config.yaml
n_layer: 10
d_model: 512
n_head: 4
n_kv_head: 4
head_dim: 128
d_mlp: 2048
vocab_size: 8192
activation: "relu"
norm: "layernorm"
norm_place: "pre"
norm_eps: 1e-06
positions: "learned"
qk_norm: false
attn_scale: 0.0884
bias: "all"
tie_embeddings: true
parallel_block: false
init: "normal"
init_std_qkv: 0.0152
init_std_o: 0.0034
init_std_up: 0.0152
init_std_down: 0.0034
init_out_by_depth: true
optimizer: "adam_variant"
lr: 0.000706
beta1: 0.9
weight_decay: 0.13
lr_head: 0.0043
grad_clip: 1.0
warmup_steps: 339
schedule: "wsd"
decay_fraction: 0.389
decay_shape: "linear"
final_lr_fraction: 0.02
batch_tokens: [65536, 131072, 196608]
seq_len: 2048
doc_mask: true
train_tokens: 900600000
steps: 7419
dataset: "wikipedia_en"
MLP neurons of a small language model. Each row is named by its layer, matrix (down: output weights) and neuron, and shows model dimensions 128-319. Each number is 500 + 25 x the weight over its row's rms, rounded and kept within 0 to 999. Numbers have three digits each.
After each neuron's rows, "raises" lists the tokens whose logits its output raises most directly, leaving later layers aside.

L3.down1359:513536446495530511496474481517506502493463496440564484517489532477542511509535501507484489449476480480520481525479489567512520520485513521506472494475504485513484559455553510532505480488453527464509457531488485457545481484526549492543512525510492469512519485489493545533479473462472468518504488466528439520444514507505519523506476488499527489528498493482471499489528492494500493491538500483525488482501497496497518530490499470506501564499535469520477479531504499474499490495475497435488458481480519505517469475473473471510422532512525480526507495544539548475479500517501506499
raises: "tain", " their", " the", " New", " its"

L4.down1675:524465496508518506506531477521459515504549520558416480505507482500456523482520429530485522534512498470525501473486476491499519546524481510514498517495482534482504512472481515487490514516513471483521532548511522464512530491435529493504489496497462481522514481488480492534514491488529499518462473522539551511509523506504496474543508500462503513511514488497484557512493532500471505522486499502542550484497514473483475461473511534528494474554536480550486465509484535541530518497518538485541468495520472492495496504485528477474496525477486493519498500488485487493506520506517471518
raises: ":", "ship", "-", " :", "ball"

L4.down1870:471494533506466518470518484495476447486492476455475492504484494492512471474448505491543493478514519534525511473496480470483528483472514506500461478491523535469482477547512511503475494519515485544508507504502484484508477520489495524522491521497499526485456521495520479482485523516489495525508506510515494545487487506489518464509508507512532541482443520482484476472460486468522538511498476536495481480517478471480515512542526530501453519515471497530482512494518514508497536552475515472486513542477493521493530550484500521518480513497525553474504473508493496508484480532509460474
raises: "ć", "enn", "gn", "ties", "ente"

L4.down799:522524520497499478497507470478527535511484545554444511457498546506490494533511466477545432527478531536494509461487512499460470482518515494503510522494525514503470495516483520472495513495475490514488524483524507472530490513470501507476556540466440504516484494536476471516483537500514534524471516519516449524466516525532514542485463471479505544518466486505506481495480456521485503471506470414478491500474518515496534504466483491505503517544459519523471484485476513506515495487522475430529516533476471547515506504494510511486470490513462494511512492496514439479488498531507510509
raises: "line", "set", "ions", " board", " occasion"

L4.down1869:500517461499536473555490471445494516510502512517537535463480448511506492527487536537500517563475522546505497524502503488502478525518470489479478509508495507481497494462478464498520523509463513492473458512447538512497545479514506511475507525501486536512493491507474490498520552542481559511474456468519514482533490522494534513471492528519477512496478464509516515476504506439484507461484474513471447498501430493491492500498530518506537499494500479493476490528500501528470504519445488496504510510494495527505478516524490523471464536536476513505502510495517500464543511530513463533
raises: "|", "-", ".", " but", "\""

L4.down1753:520453494494491524466495501529498499482546496531501530503468481550471512547506545471489466516483483504509466494505472506521537504496516479526506505522494500460526487495506544499484510475487535527543489512493504476515445501488519516479459473536518480482524487507483493492528489481533512516500514516507481516477512498490525498479494531526483483486513486509513473487489454471474498507490534521481558516511476539499510458494505473493438480449458524554534507504534546543437526507543476497497502509498504499511524493455492469556530464534507524465467509490500466484509528423477480519
raises: "se", "st", "stic", " “", "B"

L4.down1167:524475484522483502496502497501524469477476529556521490519487495477513507509489507492490484489530548529544460518515508495510540507474549516513522520472510499468501558498484494496493506512499502490502483505536510532500476524526516501515439530493472524495465559493544495453508517502514506531503507542463514506525509532497506485502478516520490507487483493522518504501502531558498504542521510452504532520511508494539496510494500486487440494494469483561507518493497507508480561538444478446448496546471462566498468513516469516501505513516551498529548533502497502486468487508520469581
raises: "vi", "via", "chn", "va", "v"

L4.down47:508520488480468512531511483517497494499507551528471468509470507488504462499509535533433514521516529494539480527507488488517522514493462531517469495496499504488513484487510508460506507527495516485543497508511476506545508499519506529460540521515512499497455520521517476520514486483502483479509524554513460485510491487481530490517481543500511552492464490469538494510509488488510476507516544504516516512500523494486497501495481497484503498480544481496484504538460534461478495475478544453479523499517542488506493478551515493515454486470539561496538481523500478504512478497553477466
raises: "son", "ky", "ki", "k", "chin"

L3.down111:457483527499490522515512491521482464473513458505493516500512486493536527526499446468501509533512441527444474506507497480465478492505473492507503511494516500529511506495487466563509540501501560509493532499483489466516456480473486495443459523491510525571528532553501498482510467460517529517508504493485544510465528513507459495489478537499491558508482453535518468513493485535494539525501511470517464505531467522512492504471522496467486520503434472489507494560501554470496484522491492519503486523487502472477517517508486505496540464498512499488509516454520473460483494476485521491
raises: "dr", "hel", "el", "min", "list"

L4.down1482:521499507540511535475491457497460527494531511491526502548502467498511478509511564485523503497492539515500481459502515512471548540517490493523516531509493514485505534545501493456510517513490487520476540473533490496486511427496508516520500512516553499545484532523480504491553490529489526467488530482507534517494539515505491462492464475508507443492514517526496492467481489534481490497538513490527509501510499541505516520484522490499488516502485487498499502538523525456444491514471521483513495504446528528493480519543492498535500516519450535487495506512553533542506494501489458499
raises: "aly", "avi", "uris", "r", "ab"

L3.down850:526514462512515492522483553498495528495517476476471496453517493509522462510544492515494470473491486508502512516497504481475525503507484467491491506514521512559502510470483503538492492479445489454526493499505482501484477493528511469459480497481491428487487539514526507510522525543519501511527481444521514487536531480491499466528506515464473512472497469442464490498495478487513470499526510538491507465495521486518502527477539524525493512507506503520528557459468490590515509503531529540531495494503491509505550503469504517494474491460491484479488509505483509480477565532493500526
raises: "on", " 1", ":", " :", " 2"

L3.down28:488464497494494522503535498500511481524508536508524487510555449535511497494513535496513449538536478539519478477445507475525504474523476521523508511462558528523512533482534514514479528481518509472513490444508497494505518500503510489447449493488514457500486498520515458485514504493522500474474485486489503476513524507466465496490542481509489495500474478474499476469535566471491503527483492491469518508484505487505469494526502497506476493522537512501495527527524494496482512489490494530489526514497506508472512532511520465495484545482446506502509510529449502529497492490544509511
raises: "ani", "ose", "ting", "tes", "end"

L4.down1384:480511533507460498537509554521490501509522464455506501508507511476438522523461473561484459530475539541555507503470503490528534494546495512483487497524496532456519489463487464485483515523484494480525485495451479499493519551512488513491456490532502475575475513523509531482494523509501489482499537491466443486501442462525492463497509513508454500487529439489476507492504480461469469475483520501486538472509492533534475488482490522490491494513473533505528517476509496550506528495485474509532509459453520489489498496480539476473519532500464518506508501512416457515513484548524498496
raises: " while", " when", " since", " until", " during"

L3.down1587:465514511488504483508525505533507526510510503505507491474510514501486506512503497481472460529465512494534531519475464525508534494501522508526519499542516500470470532483522460481506497495530519501496490469509511522461452494522468529466513516443490490501519449520511480509516511480538503506491521517476523505499541512541532495474475549481492426511568442498503521506502491511500515495492520477524473466450503563518504495472498510474484509483505530489529493531482511490471502499535483528523501543537483488460485527497529534485492560526501546514519443559473467473544483492464539510
raises: "\n", "\n\n", "ond", "od", "\n "

L4.down1694:519506450475484487483494549500518533466481510474507507519475467471476548494500522437500466536512465503496445464533490493520498464514515452518514515526527525488506468497503517492489492450514518535470443534519531507486507481456483506488524456495496455506527503508432471487494510502479467506473451505514496543467508463483488516518490503506467527465547507527518515490484493513496515504535508514508528533531486500505526523486485513501469503507511522534474495513495487522499484424452456507461517493523481484496501483520497469485541465519505504528497516516466502456477523562464470493
raises: ";", ".", "\n\n", " until", " because"

L4.down591:545510493515494496461487498539513508487491492508512524480508503511482506495517490556537419518448504485479494487489509482510469480510540509507478508486504500491520520507516508486472488466500512479499525478479508485571530493475516492521468503544534535535507507546494491486516495467506449456507540513501498462478490491489553511504494493472507498502483544454460510509517528521472524517523483498503505489474513474489496499480462500469520518460484511504481504526497522507509487460482505452447498477497537514493501480489507539495486460567443476497494466516493472488490500479527468508
raises: " their", " the", " its", " them", " our"

L3.down778:495488490483490515538510522524516520465494510498476484491476490465493510499528496464458526530492535486529527545529457519505489538468510524498474522496526517463434526509485507507503483508476537504489522448513482511559502529456501497475471539492522502471498521444490529498441486481497526452486478490471455482458431494480487536502486537525486497498497471527446504536505451480520502497501522506487514506492509434432497494489529515508506553523529504492526470522544468523508491524460504490535508497544492474528469495527475480441497525537510474497543497456509505463514477476489510509
raises: " £", " colour", "isation", " programme", " Wales"

L3.down463:516504544509527522507500495509503514496502473537534495533458465506487483489547485511499541508492518497487460507521561545491469518496502518516497530474520531514517502508519501480479522522478545544521499523472503464498542472505526518528555494477513483499532471481452458533469450479510508493463484530510525493464445512478532462474463509484503509516445477506499558501504509460506530460498513526488476491483516522502526525463483499542508495469499518536503503476540484501496508477474473443480524531485511548521490493502514461506504491537484516519501546466481499469531513459509478498
raises: ".", " whom", " .", ";", "14"